From a checkpoint of a small transformer trained on Wikipedia.
Size: 13 layers, 4 heads of 128, vocabulary 32000, 73.7M parameters.
Architecture: rotary positions, biases on query, key and value, untied embeddings.
MLP neurons of a small language model. Each row is named by its layer, matrix (up: input weights) and neuron, and shows model dimensions 421-484. Each number is 50 + 15 x the weight over its row's rms, rounded and kept within 0 to 99.
A block is one neuron, or neurons of one layer that tend to fire together. After each block is what it responds to, as a language model described it from the Wikipedia text at the highest values.

L6.up1627:45 50 46 47 27 62 51 54 62 37 63 54 61 40 67 53 66 59 32 41 42 68 51 44 22 38 47 37 36 27 55 46 37 51 64 43 50 45 42 35 47 46 56 39 30 31 46 82 53 32 22 56 71 56 55 49 31 60 34 61 54 32 48 57
Description: Number continuation pieces

L8.up42:62 83 41 36 35 47 74 66 32 67 71 39 39 51 48 54 56 56 59 35 35 53 71 71 41 39 64 61 58 63 67 36 63 71 42 61 84 43 57 42 50 47 52 69 78 51 56 25 49 89 57 21 46 54 29 75 64 38 58 52 31 55 47 74
L8.up405:44 35 40 53 40 53 62 62 60 46 58 49 64 34 52 45 41 34 65 56 43 49 54 33 37 53 36 31 54 69 46 30 44 52 34 56 42 31 57 36 60 56 35 38 75 50 58 28 47 54 46 55 42 50 42 49 47 16 42 62 22 45 43 36
L8.up608:31 42 48 61 28 42 41 52 40 61 30 19 33 57 53 48 32 70 52 48 70 83 49 71 57 37 60 28 52 32 65 38 57 59 58 47 34 35 57 39 76 19 28 72 64 41 22 73 67 47 33 52 19 41 62 70 35 15 39 53 47 52 65 33
L8.up1716:62 43 34 62 22 58 61 72 28 47 77 30 81 25 61 55 33 50 48 58 63 16 49 56 45 59 39 32 55 38 42 43 62 81 65 23 55 36 78 37 48 53 64 56 72 71 59 63 56 66 54 48 53 61 41 62 33 42 50 61 69 93 45 51
Description: Markdown table separators

L2.up254:54 37 18 51 50 51 37 45 59 65 44 32 63 39 78 52 88 53 45 63 32 50 67 62 62 40 70 67 65 40 62 37 24 40 56 32 55 60 63 39 62 59 77 32 35 37 73 51 46 34 22 40 30 72 49 20 62 60 47 52 66 44 72 73
L2.up426:59 58 29 49 83 42 69 51 51 79 44 40 84 37 60 63 25 34 58 45 45 50 65 65 55 36 56 40 75 39 49 56 57 49 54 52 59 34 29 86 27 59 40 34 42 37 33 47 67 56 73 56 72 53 41 68 51 59 34 45 14 62 48 38
L2.up616:60 60 38 72 64 73 11 50 70 54 63 55 58 57 41 39 42 63 35 59 35 32 34 44 39 56 43 50 55 69 49 76 22 24 35 29 64 42 19 37 22 39 27 64 54 45 44 63 59 29 64 41 25 65 26 30 45 41 42 39 64 48 62 10
L2.up808:43 30 36 42 31 54 46 52 52 60 35 43 53 54 52 66 37 35 50 43 32 67 44 57 60 31 50 40 37 63 80 41 60 32 44 46 29 50 55 19 43 28 26 41 48 37 08 61 35 48 36 60 53 62 72 63 46 34 44 47 58 38 53 67
L2.up874:37 51 45 28 37 32 48 46 60 45 42 45 65 78 20 70 52 11 42 29 48 64 54 37 66 41 45 71 13 78 68 38 39 65 51 55 63 49 23 96 56 36 56 35 43 72 59 69 56 29 52 37 00 53 56 60 55 47 48 46 90 70 62 37
L2.up992:52 44 81 38 34 30 28 46 31 62 74 57 38 33 52 62 59 36 71 36 52 69 35 63 64 34 70 78 32 33 30 65 46 59 69 47 50 37 41 36 37 50 42 42 34 62 48 46 70 21 49 25 68 54 24 63 46 43 28 69 52 56 46 52
L2.up1073:81 27 43 71 38 27 40 60 74 75 65 70 49 78 72 68 70 23 39 39 55 83 61 52 61 39 51 19 66 74 66 46 33 36 62 59 50 40 41 44 60 54 25 50 42 55 43 65 37 62 62 64 61 81 23 42 50 75 72 53 34 92 41 57
L2.up1327:64 69 56 52 34 27 23 47 31 53 64 67 44 64 46 56 44 57 17 42 35 71 64 60 73 42 66 44 37 60 39 56 58 46 33 46 60 64 53 34 65 55 34 22 50 32 24 29 52 50 34 54 50 51 70 52 68 35 45 62 32 22 42 67
L2.up1351:50 37 66 81 60 57 71 73 33 51 55 29 35 36 59 44 33 92 39 63 54 41 52 52 38 81 64 35 46 48 60 39 28 43 59 52 44 28 26 41 63 41 46 28 75 37 56 48 61 31 51 53 45 59 51 30 55 69 50 37 56 43 68 61
L2.up1417:60 48 64 67 54 54 74 44 53 25 40 43 50 51 67 64 40 61 36 19 45 56 43 77 77 20 47 37 52 59 69 47 60 29 65 35 42 61 50 58 43 59 50 41 22 72 29 71 17 78 55 44 69 49 54 29 56 58 54 50 39 31 44 70
L2.up1489:73 24 35 73 46 65 45 40 24 73 48 38 68 57 67 38 31 29 54 47 45 64 60 76 43 61 21 45 55 66 51 46 68 48 57 51 47 44 56 60 35 38 45 62 47 44 59 73 55 61 40 54 61 87 53 20 32 51 69 45 34 71 48 46
L2.up1647:38 46 55 59 43 45 60 70 51 69 58 38 40 27 44 68 22 38 35 14 52 66 24 42 71 36 45 58 39 51 53 56 21 52 44 51 41 43 43 58 40 50 56 69 46 13 40 52 69 46 45 48 50 53 26 44 53 31 56 58 33 46 61 39
L2.up1727:42 46 74 67 74 32 60 66 31 40 49 61 62 47 68 56 13 37 48 28 40 62 64 50 50 71 57 58 55 56 38 40 52 55 58 70 71 41 64 65 43 35 30 46 32 46 31 37 57 60 62 19 47 51 29 24 88 43 60 12 45 82 38 81
L2.up1889:50 80 59 48 72 43 51 46 17 64 50 51 76 48 66 54 61 19 41 18 58 44 82 54 41 48 39 30 52 56 67 57 71 54 44 62 43 48 15 62 45 46 33 35 23 47 65 53 33 27 32 61 35 80 54 42 54 33 87 34 49 37 62 48
L2.up1928:56 31 29 47 32 48 44 42 24 52 56 35 60 34 71 44 44 45 29 38 34 48 30 60 51 56 33 52 42 54 70 46 45 53 38 52 55 49 68 72 60 43 44 31 75 23 48 83 35 34 44 24 47 63 33 35 36 62 58 34 21 40 42 48
L2.up1991:98 70 39 63 60 34 43 28 55 66 50 50 40 62 44 19 57 53 50 62 31 59 60 49 59 28 29 54 46 46 36 61 46 59 43 54 48 58 64 36 63 52 65 33 66 85 56 58 73 51 67 78 50 58 38 73 43 71 74 39 72 70 48 41
Description: Opening word after parenthesis

L6.up1210:56 48 61 57 56 42 49 66 44 43 64 62 31 42 38 50 44 51 53 44 33 37 50 82 51 57 65 64 57 57 39 51 54 54 85 34 63 37 55 47 44 39 56 54 39 68 73 52 62 47 69 49 40 36 54 54 50 48 09 27 60 41 13 63
Description: Mid-word continuation fragments

L2.up156:48 49 32 46 34 33 27 50 51 34 33 56 51 46 35 73 46 48 52 88 35 56 27 63 32 60 61 33 61 57 46 25 29 34 50 42 50 44 31 35 62 58 41 48 20 46 41 54 48 42 31 57 58 42 53 51 60 27 59 55 55 47 73 55
L2.up286:53 60 56 33 26 48 51 45 43 53 50 34 63 49 60 29 47 26 75 32 55 59 54 64 52 11 61 36 56 75 64 58 43 21 63 22 46 17 47 50 20 70 61 18 52 62 29 50 75 35 60 36 41 59 43 49 21 33 44 54 68 48 61 61
L2.up303:36 24 91 56 56 42 83 46 42 51 50 55 68 72 45 31 39 61 56 53 80 52 50 53 51 56 53 45 59 33 50 15 62 56 61 37 44 45 26 59 76 41 62 34 26 45 57 20 68 34 40 61 67 32 33 25 58 49 41 66 49 29 38 38
L2.up475:19 60 58 42 58 46 38 52 43 53 51 31 46 59 39 33 26 33 69 49 42 65 46 55 36 00 38 69 38 60 30 59 49 66 42 71 34 55 40 60 53 35 51 38 57 39 43 48 66 30 23 42 52 43 44 35 45 28 29 55 59 62 62 21
L2.up487:53 62 71 32 55 33 66 56 63 60 77 64 74 69 58 57 56 19 63 37 38 64 56 46 58 29 44 60 80 95 00 46 69 70 60 39 49 46 58 60 51 34 62 54 27 64 47 60 76 41 25 52 47 46 45 25 85 64 52 36 73 38 47 38
L2.up531:34 59 64 58 45 65 59 41 49 53 51 46 45 22 41 47 63 59 43 51 37 87 58 56 35 30 58 41 39 57 51 56 29 40 48 40 62 37 52 58 46 43 55 35 50 53 65 45 51 68 44 62 18 64 22 46 48 25 82 40 67 50 56 46
L2.up611:41 75 43 49 64 39 35 42 40 57 68 68 53 54 53 95 78 52 51 43 65 42 55 48 58 24 39 78 55 31 35 72 45 41 53 59 59 43 45 31 56 66 46 20 50 46 43 50 62 53 60 51 33 32 42 96 31 11 34 37 69 42 83 30
L2.up851:52 47 48 59 31 60 66 77 55 59 76 52 68 40 48 74 69 44 41 66 35 29 71 62 29 36 59 43 11 28 79 64 35 54 50 56 76 40 65 50 37 46 36 43 58 54 54 26 55 63 67 52 25 78 45 42 40 36 62 54 43 42 54 31
L2.up1135:16 53 43 35 44 42 46 42 44 60 66 26 55 35 27 70 54 29 33 48 57 39 47 58 60 10 46 37 59 74 70 47 49 45 37 25 71 45 39 70 43 62 39 31 76 24 48 36 58 44 75 43 69 48 42 46 74 26 52 62 65 43 36 54
L2.up1152:37 60 55 59 48 38 54 50 67 41 67 17 58 73 53 55 43 37 30 30 63 13 55 61 48 23 61 57 50 68 58 73 39 43 37 76 59 39 42 46 41 57 55 40 52 44 79 87 47 55 51 45 45 45 43 66 45 61 27 54 38 57 44 35
L2.up1319:58 45 55 51 55 37 63 60 16 57 64 50 47 34 39 68 50 36 68 33 51 26 54 39 59 45 74 56 82 61 44 45 45 46 57 26 60 57 64 55 50 51 46 35 59 55 82 55 58 50 32 68 34 20 13 66 71 62 48 61 63 33 36 78
L2.up1641:45 58 59 46 42 41 66 61 31 68 43 48 71 73 59 65 41 42 74 34 26 73 47 48 57 37 43 63 49 38 57 73 67 61 51 68 49 44 55 41 41 40 56 35 52 56 63 80 74 50 49 25 40 26 58 51 35 18 39 47 70 49 57 47
L2.up1829:56 68 26 63 60 43 52 61 33 45 65 46 60 42 49 46 67 76 69 42 34 59 59 36 44 36 47 41 39 64 50 52 43 32 52 51 44 66 39 50 53 49 53 58 10 73 61 60 54 43 50 64 55 47 40 56 59 35 32 38 61 59 54 38
L2.up1854:43 49 42 56 41 15 53 42 56 27 43 51 85 23 52 21 43 22 34 44 38 61 52 55 47 38 37 32 53 55 44 43 41 33 69 59 47 52 54 57 41 39 36 29 50 57 38 31 50 46 32 72 26 86 64 25 51 58 49 61 56 41 65 60
L2.up1898:62 57 52 45 42 46 58 38 55 73 48 37 60 56 92 73 26 44 43 67 49 39 33 28 35 51 68 44 50 69 44 43 41 64 38 44 53 54 60 43 60 67 59 50 63 47 66 64 67 51 52 77 51 72 51 26 59 31 79 27 71 58 58 58
L2.up1976:27 50 42 77 36 40 54 39 50 24 50 29 77 72 53 39 52 46 40 39 33 51 62 56 42 42 64 63 37 63 50 59 48 65 79 53 67 32 32 62 39 55 64 35 55 22 37 58 42 60 42 72 36 28 51 31 32 49 51 51 42 60 63 28
Description: Table separator rows

L6.up1227:49 50 47 48 40 59 60 61 82 66 63 47 40 58 38 62 54 36 54 54 82 54 58 65 45 27 75 31 27 54 27 73 58 90 53 61 50 54 50 49 58 54 77 75 66 49 59 51 50 41 70 44 49 45 59 57 52 39 34 61 36 56 26 45
Description: Table separator rows

L6.up859:48 66 34 14 47 42 58 40 40 62 60 43 12 41 50 58 46 29 33 14 51 38 68 36 56 48 43 34 54 31 72 15 53 70 45 56 74 44 56 52 61 49 22 27 19 40 52 57 62 57 32 27 40 41 54 61 26 42 58 37 51 55 53 41
Description: Mid-name fragments

L2.up103:32 42 69 46 67 45 32 61 79 46 38 48 69 51 57 51 36 60 35 46 65 44 66 55 66 58 32 65 28 41 18 48 71 47 47 55 57 63 58 50 52 33 73 77 50 33 46 37 28 69 63 34 63 37 45 71 35 74 33 30 39 49 52 36
L2.up490:37 49 55 54 36 79 59 09 15 60 59 39 37 67 55 35 32 73 43 78 50 47 30 33 61 39 66 43 54 35 60 33 50 46 83 39 57 61 25 30 40 41 31 75 57 42 43 42 43 74 52 51 47 58 35 30 43 43 46 46 66 59 31 31
L2.up732:46 47 52 44 47 20 27 75 65 82 72 67 50 30 32 35 75 37 73 72 52 53 49 58 70 61 64 55 49 42 42 56 52 42 46 57 55 49 35 51 35 50 69 60 70 58 34 26 55 35 40 47 21 34 31 58 45 43 61 53 66 49 52 56
L2.up1077:56 67 42 57 46 52 37 14 37 43 53 68 60 49 65 71 26 24 33 46 47 21 37 46 50 45 61 47 47 55 64 74 47 55 44 61 38 45 78 53 40 66 61 66 56 81 37 85 59 57 57 26 49 20 62 66 69 67 64 35 39 57 43 42
L2.up1194:36 74 60 27 51 43 94 36 62 33 58 52 42 35 52 50 42 23 30 38 38 56 65 50 33 38 48 50 45 71 44 24 43 67 49 38 55 29 38 58 69 61 86 59 13 46 51 40 51 35 79 37 60 59 32 45 41 52 35 76 58 34 32 48
L2.up1233:79 53 46 19 35 69 53 44 43 39 54 71 36 42 39 54 62 72 53 49 42 53 53 57 74 85 53 53 26 55 44 66 17 44 60 68 41 54 51 45 55 49 62 50 22 63 52 68 32 51 32 48 32 39 59 32 51 39 63 62 65 34 42 64
L2.up1272:58 56 30 45 56 32 58 38 46 30 52 63 38 39 46 27 65 53 33 43 45 56 39 57 43 58 54 76 52 53 68 59 50 74 58 60 45 56 48 48 44 46 50 49 86 44 61 18 55 79 47 21 86 48 37 42 37 29 26 63 43 43 46 35
L2.up1287:67 59 52 36 75 36 50 69 51 34 39 78 35 68 45 52 50 63 78 80 20 48 60 61 52 75 85 32 18 62 77 47 62 64 37 58 64 55 49 55 51 46 59 56 85 54 46 66 39 62 25 47 53 56 69 35 73 44 59 76 35 78 74 43
L2.up1380:65 31 33 59 53 69 44 28 34 55 43 28 57 64 25 51 23 33 40 63 47 26 48 75 66 59 28 06 24 69 55 22 46 74 36 55 55 28 39 34 69 78 81 73 54 67 55 60 66 57 57 45 44 61 62 60 25 40 47 50 49 59 37 40
L2.up1385:72 44 44 36 36 45 36 56 38 74 66 56 72 35 55 70 26 39 44 80 43 62 58 33 38 45 53 37 36 53 69 58 61 40 57 41 47 49 50 44 44 39 26 31 55 63 52 60 61 46 41 36 29 36 46 51 35 43 59 34 68 39 61 68
L2.up1394:45 45 57 28 30 48 53 02 56 50 52 63 31 39 73 64 68 56 56 34 39 49 47 70 42 53 56 33 44 47 34 28 39 60 21 33 45 59 38 59 52 46 65 58 54 73 39 47 33 60 60 26 48 59 58 44 29 60 28 48 33 37 44 35
L2.up1396:45 70 44 38 51 38 54 45 77 74 61 58 49 31 45 43 35 65 66 44 37 44 53 68 34 71 77 34 34 58 43 43 61 60 67 41 53 67 16 42 54 60 65 65 65 63 43 39 62 63 43 19 49 38 54 47 54 28 49 49 76 40 37 54
L2.up1737:71 58 47 46 49 41 31 26 27 63 69 56 81 30 80 37 20 48 36 74 58 41 67 65 41 60 72 58 57 26 84 56 30 64 53 51 31 49 29 36 62 63 64 55 41 63 46 67 47 46 43 25 54 51 79 47 25 40 61 53 04 24 41 48
L2.up1767:54 41 47 45 58 54 51 24 82 40 54 55 48 69 43 51 38 49 58 53 75 64 53 75 38 40 75 38 42 80 76 44 59 46 29 69 69 49 23 46 59 73 52 62 60 27 47 61 75 52 51 46 64 74 50 61 49 39 60 39 38 31 51 36
L2.up1788:69 48 36 55 48 61 46 08 44 29 67 73 49 33 64 59 47 54 73 47 36 52 72 78 52 49 52 67 68 63 59 70 69 18 47 64 59 20 36 76 35 61 35 48 77 64 74 55 56 76 56 28 55 23 46 61 37 44 61 46 62 50 13 52
L2.up1978:63 45 62 44 51 21 62 64 53 50 33 33 41 61 61 73 72 32 52 55 43 49 78 54 54 61 43 33 51 43 56 36 58 45 49 61 47 39 75 39 47 75 74 24 62 38 47 59 55 52 14 57 53 38 45 45 52 42 72 50 64 27 53 74
Description: Final piece of table entries

L2.up83:68 86 79 60 43 59 44 41 71 60 66 61 69 75 61 62 46 62 59 46 56 56 47 64 55 30 62 35 66 78 47 42 51 45 63 45 63 60 58 47 62 23 35 46 69 28 44 72 76 61 62 67 44 46 60 57 30 35 35 84 19 51 25 63
L2.up139:81 66 49 39 45 52 72 37 85 83 57 47 48 54 45 80 44 42 37 64 52 69 65 55 34 41 38 33 36 53 59 37 32 51 45 41 58 51 25 57 51 65 32 24 16 65 08 75 39 43 73 38 68 53 45 45 51 53 52 53 36 39 40 65
L2.up305:70 50 54 51 42 46 76 36 66 55 63 65 40 21 48 46 48 70 60 49 70 50 38 34 27 39 55 59 48 36 26 48 54 30 55 64 42 57 43 47 50 40 57 39 60 56 60 36 70 76 44 36 48 60 49 47 53 62 46 63 36 64 35 42
L2.up453:41 14 33 49 48 55 37 33 52 34 37 63 68 52 62 41 50 73 43 59 37 57 73 57 60 36 83 60 54 58 72 55 38 18 56 60 28 74 56 45 59 32 52 64 66 48 36 47 57 58 44 39 71 30 53 37 55 75 27 72 32 31 78 80
L2.up547:49 48 79 54 49 46 52 62 80 54 57 46 39 28 57 65 27 65 67 27 54 42 71 59 60 24 49 45 42 60 27 34 75 60 30 32 56 58 26 50 78 77 37 49 84 73 35 59 58 32 60 86 52 59 26 58 52 73 42 42 30 45 81 46
L2.up718:16 56 58 37 48 30 61 78 55 40 59 76 22 55 31 48 64 52 43 22 45 59 32 77 57 70 40 25 55 74 41 72 43 60 60 68 49 69 55 57 61 59 76 50 37 54 23 51 93 37 51 40 44 56 32 31 53 58 48 34 43 41 44 53
L2.up778:47 41 19 74 49 15 42 24 58 69 43 59 75 46 56 72 63 50 44 49 72 49 42 61 45 44 52 54 34 80 73 47 80 51 48 14 53 54 62 69 63 34 45 21 26 41 30 61 55 31 69 36 47 22 15 26 59 57 55 56 65 41 42 42
L2.up1025:55 31 34 62 44 59 66 52 73 48 75 52 64 35 45 67 39 63 45 55 70 63 50 69 61 45 59 37 47 87 58 16 57 52 74 40 40 39 19 43 70 23 56 61 48 58 32 62 59 76 36 23 62 58 33 26 28 36 71 61 64 65 67 51
L2.up1060:52 48 61 46 37 36 49 50 49 47 57 38 64 38 81 53 41 50 42 48 62 45 67 52 56 45 55 65 50 77 59 56 84 45 39 53 59 61 36 50 60 45 34 50 50 37 42 52 37 59 78 27 33 61 34 67 58 63 68 29 32 65 48 66
L2.up1133:41 48 49 54 55 71 70 46 28 51 40 53 35 63 60 69 45 79 58 40 48 58 25 61 31 65 48 59 57 70 35 58 66 61 72 70 53 47 43 26 60 63 33 44 25 61 59 57 58 83 51 50 83 36 44 74 88 52 50 57 47 20 41 37
L2.up1190:37 36 42 47 45 52 63 35 60 37 73 40 46 50 67 23 72 50 52 43 29 45 31 34 35 54 90 74 61 60 69 60 54 31 54 76 59 79 43 42 69 46 49 60 55 55 72 48 39 59 26 26 77 61 66 65 65 42 30 41 77 44 35 41
L2.up1288:38 47 41 23 52 41 46 59 55 65 55 51 41 44 61 23 43 55 62 43 38 47 54 19 49 37 58 38 45 86 45 53 56 39 42 54 31 66 54 45 58 33 45 59 46 56 72 46 61 53 52 65 60 52 25 41 48 59 49 48 56 60 65 55
L2.up1414:54 52 64 47 73 73 54 63 52 22 59 81 63 19 51 62 53 28 24 49 59 60 35 72 55 63 60 32 49 85 65 81 43 58 69 35 45 51 44 65 48 56 20 55 71 63 82 52 56 28 70 32 58 54 68 67 52 65 45 41 56 27 57 30
L2.up1668:20 55 89 53 38 50 70 30 40 83 48 63 56 69 64 47 47 54 55 40 49 51 53 79 70 70 65 52 34 48 52 61 55 45 42 39 62 59 18 47 35 61 66 34 59 28 28 39 55 70 42 39 36 55 13 51 43 46 60 51 44 21 54 52
L2.up1981:55 52 55 64 55 41 76 31 59 49 54 35 44 38 83 72 32 43 47 44 56 32 73 62 50 44 52 49 35 53 70 40 53 42 47 40 51 53 38 39 57 24 55 60 88 88 20 35 42 36 66 60 55 46 52 51 21 67 47 46 20 59 60 34
L2.up2031:47 45 66 30 54 50 56 32 71 48 65 53 44 53 50 83 79 27 39 18 37 37 43 36 81 53 46 47 60 66 63 38 63 58 50 57 54 53 47 72 43 20 72 34 44 48 37 47 35 57 22 25 38 67 38 55 78 56 40 70 68 42 72 69
Description: Mid-word single letters

L8.up97:69 66 43 62 50 45 48 35 20 39 56 42 47 61 37 44 59 45 32 64 47 28 46 47 41 43 55 55 60 52 65 66 52 55 43 55 74 52 53 43 59 36 45 64 60 28 67 19 61 57 60 34 61 14 55 50 52 93 63 41 42 67 62 45
L8.up361:66 45 62 46 75 31 45 41 31 21 68 61 61 46 65 73 29 43 56 11 51 32 32 44 34 35 22 24 43 50 43 31 73 57 50 22 59 53 43 40 65 40 34 50 55 39 45 59 30 88 39 67 60 73 27 68 42 61 40 66 64 42 55 29
L8.up1632:50 76 57 65 59 26 88 67 53 53 43 07 65 48 52 53 46 53 32 23 27 20 37 60 67 47 59 47 51 44 37 33 44 43 64 38 67 23 55 57 76 39 52 40 65 52 60 60 41 84 40 37 74 54 37 55 79 10 58 66 50 54 48 61
L8.up1927:50 52 50 87 31 44 64 64 25 59 40 37 32 49 66 51 49 63 62 48 38 52 41 75 55 23 64 65 81 47 52 46 35 70 42 69 41 60 31 39 64 59 58 40 41 44 59 64 76 60 27 46 55 27 58 63 30 31 27 86 37 39 43 53
Description: Biographical/event prepositions

L8.up185:56 60 39 46 37 70 47 33 65 62 52 79 55 21 33 48 61 82 47 39 46 81 51 54 44 52 57 15 54 72 61 48 22 46 79 60 52 42 65 36 55 55 79 48 65 43 59 36 69 65 35 34 45 61 53 52 26 59 14 14 67 65 20 58
L8.up856:74 54 61 61 43 69 54 33 78 45 11 41 50 37 57 47 52 53 72 64 63 65 44 61 05 25 47 63 57 55 38 31 38 39 62 64 45 63 35 57 45 58 36 34 53 41 37 42 64 18 50 59 76 36 61 85 52 55 31 52 70 69 41 38
L8.up1489:20 57 66 58 60 56 53 48 33 57 56 34 33 23 52 66 58 40 42 24 88 46 61 62 16 64 56 44 50 32 47 44 62 43 53 59 42 65 22 46 29 81 42 28 70 76 15 64 50 54 53 40 65 54 43 64 58 35 53 38 46 58 32 60
L8.up1775:25 52 27 53 25 51 52 26 73 26 47 66 56 39 69 62 69 66 62 42 68 73 65 57 18 35 70 43 42 47 49 68 45 48 78 79 53 24 31 41 50 46 49 54 58 48 70 46 75 62 37 39 77 61 47 72 28 50 45 59 35 35 46 53
Description: Number endings in tables